MLP neurons of a small language model. Each row is named by its layer, matrix (down: output weights) and neuron, and shows model dimensions 0-127. Each number is 128 + 32 x the weight over its row's rms, rounded and kept within 0 to 255.
After each neuron's rows, "fires before" lists the tokens most often just after its 100 highest values on Wikipedia text that the model never trained on.

L2.down168 [120 122 112  94 173 106 134 122 193 151 172 163  57 100  56 155 108 149 175 147 122 137 154 157 165 162  86 174 155 139  99 104  87 109 148 152 105 128 143 127 109 154 132 130  91  70 200  99 133  92 110 100 122 144 111 135 117 120 107 115 117 105 170 156 121 157 156 110 161 132 143 144 168 137 111  89 175  95 100 121 124 129 158 139  82 111 200 130  78  75 130 125 138 126 110 130 105 154  96 135 109 212  82  67 141  52 110 143 105 153 135 192 234 163  98 122 133 153 125 120  98 233 164 112 134 145 131 128]
fires before: " |  |  | ", ":", " % |", ": ", " votes", " ("

L5.down38 [131 145 128 128  94 142  84 176 143 130 117 138 146 177 190 145 176 105  85 107  96  87 171  99 109  91  64  83 155 111 119  85 147 134 134 125 146 102 130 141 131 125 118 155 140 115 127 172 179 137 102 128 104 107 111 120 144 152 117 172 117  87  86 123 130 140 124 116 163 125 100 115  95 171 123 127 151 141 120 129 188 107 103 142 172  91 134  83  95  96 119 116 128 127 255 126 127 120 154  84  90 103 108 159 158 108 192 131 167 120 152 113 137 175 129 148 132 179 151  73 162 166 138 149  92 140 157 164]
fires before: "\n", "\n\n", " C"

L3.down439 [172 124  75  84 145 135 179 157 119 200 110 151 112 156  85 107 139 139 126 131 118 168 119  99 165 114 160  50 145 178  76 159  82 116 129 128 148 113 116 164 182  89 134 176 168 135  61 143  81 188 127 152 138 201 109 147 117 142  99 124  74 115 105  96 141 190  76 137 163 147 126 119 107 158 105 168 146 107 108 144 232 117 175  96 120 121 127 151  87  85 151 120 109 141 171 144 101 136 130  99 104 145  96 118 138  97  66 113  96 124 123 148 115 121 193 123 141 113 117 137 119 132  71  91 148 113  90 157]
fires before: "1", "2", " to", " R"

L3.down294 [ 93 110 128 134  77 126 116 222 120  97 143 139 104 164 114 152 149 118 175  58 186 153 140 101 138 151 128  85  94 123 157 112 110 130  99 166  97 168 173 143 111 165 122 174 147 156 184 147  51 117 123  86 145 139 173 147  71 152 177  94 106 110 119 177  97 142 171 116 168  99 144 116 151  99 115 137 104 165 110 141 123 121 179 108 115 129 141 141 178 108 141 169 116 138 183 129 120 138 145 128 121 101  65  83 144 164 192 120 100 170 150  92 118  83 132 100 100 127 135 133  91 146 130 203  97 129 105 153]
fires before: "1", "2"

L3.down499 [140 131 127 133 134 138 198 186 134 142  65 112 114 165 163  77 135 134  79  75 156  82 102 181 152  94  97 117  97 127  66 136  79 156 148 122 112 120  89  96 189 145 114 150 173 102 166 136 173  78 134 182 162 129 107 143 142  83 194 107 185 132 135 155 137 168  80 140 155 103 116 126 108 185 124 114 153 110 113 116 136  78  94 130 130 121 159 165 138  65 109 113 152 134 151 110 118 102 111 110 147 136 121  71  86 140 100  64 168  92 123 147 108 121 130 133 123 137 157 107  44  60 163 144  85 163 163 161]
fires before: " | ", ",", "–", " |", "."

L5.down257 [ 99 163 166 115 105 151  90 152 156 150 132 161 166 107 119 116 123  42  75 140 122  72  91 161  92 147 139 133 121 116 152 131 118 126 151 123  44 117 172 121 140 133 123 150 139 158 106  96 141 113 144 128 116 117 109 113 131 125 137  68 107  83 196 140 173 100 110 144  68 140 144 107 145 119 121 134  95 150  75  94 123 107 126  94 128 172 183 185 110 197 108 162  82 155 140 157 146 112 138 143 118  95 121  92 206 136 209 166 146 145 110  94 143 142  63 171 174 107 204 105  98 174 117 128 138 119 154  92]
fires before: " | ", "+", "N", "B", "ur", "ner"

L2.down162 [151 171 101 132 145 141 137 117 116 144 137 138 119 121 195 113 159 129 211 123 113 123  83 160 105 144 154  87 182 106  77 138 135  77 155  81 155  85 152 101 155 147 197 123 189 124 146 100  95  94 144 127 181  57 147 124 130 181 109 107 167  94 136 131 106 114 126 117 154 102 132 120  77 116 136 128 144 141  77 150 217  69 112 156  86 123 113  89 118 104 107 129  89 138 160 110  92  91 130 163 161 144 126 120 150 137 122 128 148 172 114  75 136 122 114 123 135 111 102 156 127 117 125  88 104 109  91 131]
fires before: ", ", "2", "v", "."

L3.down107 [ 73 158 156 191 107  99  91 165 139 146  83 177 100 126 154  59 115 122 124 108 146  84  77 121 137 112 165 102 218 135 143 134 136 128 119 124 140 132 116  89 141 145 151  99 141  99 135 119 128 148 165 158 144 121 157 133 187 152 107 148 138 167  89 166 133  84 122 111 128  97 155 112  95  90 152  61 155 127 111 183 134 101 138 118 183 100 127 148 111 105 113 174 178 172  98 149 168 143 144 100 145  74 140 123 103 136 130 110 124 122 153 120 162 160 184 169 154 187 106  81 107 167 146 196 134 100 202 186]
fires before: "\n", "\n\n", " | "

L5.down483 [111 172  91  85 112 186  57 149 130 155 168 145 200  91 111 158  93  77 146 125 137 116  79 124 111 111 100 122 116 138 125 108 103 101 137 108 166 170 151 153 155 185 188  72 150 142  99  80 133 118 185 169 162 137 113 157 180  78 134  63 105 167 154 117 100  52 161 102 118  83 184  72 150 156 172 161 112 133 202 147 150 117 171 188 151 141 209 156 132 124 117 117  94 167  57 118 139 146 165 118 150 113 119  92 185 155  98  68 131 146 160  99 116  99 100 134 119 112 121 166 134 168 166 112 131  84 127 130]
fires before: "\n\n", "\n", "wards", "ph"

L3.down301 [124  96 117  93 111 194 102 154 105 133 120 139 138 162 148 139 132 103 135 147 180 120 106 121 157 113 119 125 149 129 115 116 184 123 145 123 111 102 135 152 122 155 122 155 130 133 135 139 135 136 106 155 117 134 155 127  84 132  51 120 132 106 133  97 115 119  92 109 122  45 113  87 119 139 143 142 144 146 155 192 134 150 118 123  96 111 122  86 130 106 103 114 135 125 147 138 128 101 158 124  73  91 137 131 158 124 146 160 140 117 137 115 149 112 151 124 129 107 135 130 128 138 200 138 111 129 130 115]
fires before: "\n", "\n\n"

L3.down325 [176 171 121 137 174 135 174  74  94 110 158 129 107 117 120 121 136 144 132 111 116 135 182 151 112 164 118 115 141 168 165  76 113 130  87 150 146 102 132  85 111  96 129  95 208 157 142  99 157 100 162 144 117 120 120 180 174 134 101 105 147 117 104 133  95 127 129 168 176 136 122  78 137 133 141 102 125 110 148 152 106  81 104 190 137 145 134 135  78 190  89 126 114 137 147 114 136  96 139 141 138  85 123  47  70 145 104 123 134 139  90 130 132 156  94  62 118 152  76 117 163 114 145  80 128 116 114  58]
fires before: ", "

L3.down110 [137 136 152  34  97 115 117 118 118  87 103 117 167 181 182 122 159  65 104  39 184 118 138 114 132 133 105 118 199 135 114 183 134 126 165 139 127 141  75 135 105 126 130 151  65 117 101 163  70  81 130 129 161  85 132 144 204 123 100 106 142  92 159 130  81 144 147 111 180 116 143 165 152 137 144 148 130 157 126 133 137 108  65 146 174 124 133 141 108 119 122 140 175 108  76 110 151 197  98 153 115 122 145  99 120 142 165  91 102 155 154 145  91 146 143 134 140 119 126  89 138 158 163 149 142 148 112  86]
fires before: "\n", " to the", "=="

L2.down336 [162 113 134 178 115 139  95 132  92 140 117 137 131 175 124  78  94  61 117 105 106 101 134  88 142 154 141 123 110 129 130 147 159 100 104 180 147 155  94 216 118 100 132 159 192  98 129 181 158 169  96 112 100 139 112 133 127 121 117 126 130 164 128 110  86 166 124 106 139 125 206  94  92 123 121 208 139 128 148  84 134 198 179 163 129 140 192  89 124 155  84  97 153 157  70 108 114  53 253 168 118  97 104 128 155 170 133 118 117 108 119 128 146 107 135 113 165 179 137 103 161  95 146 122 168 101 116  44]
fires before: "2", "1"

L5.down470 [119 161 124 125 140 126 149 116  79 157  83 142 178 120 172 104 140 111 149  86 133 120 128 109  60 193 139  74 146 169 141 130 188 162 115  98  56  74 131 155 111 151  96 123  66 188 177 144 113 183 172 128 126 169 151 152 169 103 139 153 160 133 162 148 158 169 139 135 132 125 163 129 140 136 104  77 112  77 111  96 115  69 107 123 130 189 114 197 198 167 148 164  74  49 154 171 159  63 139 169 135 144  91 101 196 117 141 155 124 154 198 101 132  55 136  92 153 115 176 127  92 136 130 152 117 105 139 162]
fires before: " | ", ".", "; "

L2.down129 [100 157 138 121  94 102  79 171  13 127 130 141 115 137 176 100 127  79 101  72  70  63 153 145 130 111 130 136 173 130 157 140 151 118 172 178  91 132  79 179 170 146 129  92 106 151 110 134  96 101 128 153 132  85 193 106 107 128 171 144 139 133 108  78 102 114 136 104 111 134 123  69 120 138 130  92 137  90 108 143 171 143 103 144 131 105 157  72  95 106 141 214 173 110 125 108 180 136 119 123 104 135 182 163 157  95 126  96 170 172 139 182 139 137 105 167 138 167 142 114  77 200 141 167 159 153 201 135]
fires before: "\n", "\n\n"

L3.down267 [172 113  89 170  88 215 124 148 147 104 149 120 138 125 114  83  80  68 117 114 148 130 101 139 121 162 170 183 143 109 135 139 105  93 120 123 146  99 122 147 115 151  98 147 135 110 144  77 174 130 103 104 154 150  95 127 116 103  81 144 153 104 135 126 118 124 116 128 145  13 117 121 104 163 126 115 130 109 116 100 103 158 126 144 124 139 166 114 137 120 137 123 153  79 157 115 124 133 130 145 109 125 107 102 168 121 122 132 116 106 149 134 131 142 113 105 149 148 105 110 125 176 157 178 108 146 130 147]
fires before: " | ", ".", " |", "\n", "% |", ","

L5.down438 [149 157 118 102 153  85 181 127 133 138 132 134 140 180 145 143 153  61 151 166 142 114  74 135 118 151 141 122 140  88 206 128 139  91 115 114 196 135 144  66 104  85 100 135 160 135 150 121 100  52 136 146 128 102 107 147  83 203 123  49  98 141  88 123 148 106 176 164 193 144 107 111  80 120 132 131  70 134 142 145 107 113  87 105  85 162 153 166 107 142 144 183 120 144 142 105 150 199 111 115  91  97 148  79  78 128 152 188  43 113 145  74 162 140 126 100 116 145 172 104 182 120  61 154 110  96 134 106]
fires before: ", ", "i", "ur"

L3.down216 [130 124 112 126  87 226  93 184 128 125 109 148 149 120 121 134 130 122 138 134 181 116 117 122 115 115 130 102 134  86 122 127 141 166 140 122 134 120 134 139 109 126 142 124 139 133 122  96 160 129 105 147 119 131 101 111 110 115  71 115  95 138 116 109 128 104  67 110 121   0 116  92 137 120 101 115 141 113 114 174 110 118 102 130 123 125 119  90 126 106 138 127 122 155 145 143 127 152 133 116 109  98 161 138 132 101 154 151 148 114 150 142 108 150 142 139 170 155 134 128 135 135 190 141 112 125 131 165]
fires before: "\n", "\n\n", " ISBN "

L2.down180 [157 160 156 158  67 128  89 194 177 127 116 136  84 121 153 129  92 111  85 111 102  99 116 148 116 131 140  86 105  74 144 118 139  99 141 133 109 104 142 119 114 109 157 130 195 141 122 117 161 162 151 224 138  89 153  94 163 162 149 136 163 135 119  71  91 154 120 132 205 110 117 174  84 136 126  97 140 166 116 121 120 136 115  86 140 100 147 154  82 104 120 139 141 116 128 154 133 167 134 120 153 136 125 194 117 164 148 109 132 190 166 135 131 126 130 143 109 162 160 124 102 139  69 142 151 156 114 124]
fires before: "\n", "\n\n", " Un", " •"

L3.down113 [143 118 137  75 118 139 131 121 140 101 187 125 146 100 118  47  95 127 132  95 153 125  86 198 107 105 102 134  61 168 102 137  81 212 156 149 171 141 111 105 126 108 159 176 124 138 135 111 109  95  86  99 103 164 175 102 144 101 116 118  59 148 112  89 110 117 112 139 171 116 120 111  79 103 127 104 135 121  92  97 150 108 152 139 157 155 127 149 110 177 122 149 118 129 104 146 143 136 202 142 124 144 103 129 117 121 169 123  78 106 116 180 124 129 128 148 103 122 121 126 120 142 134 173 115 124 129  65]
fires before: "1", "2", "17"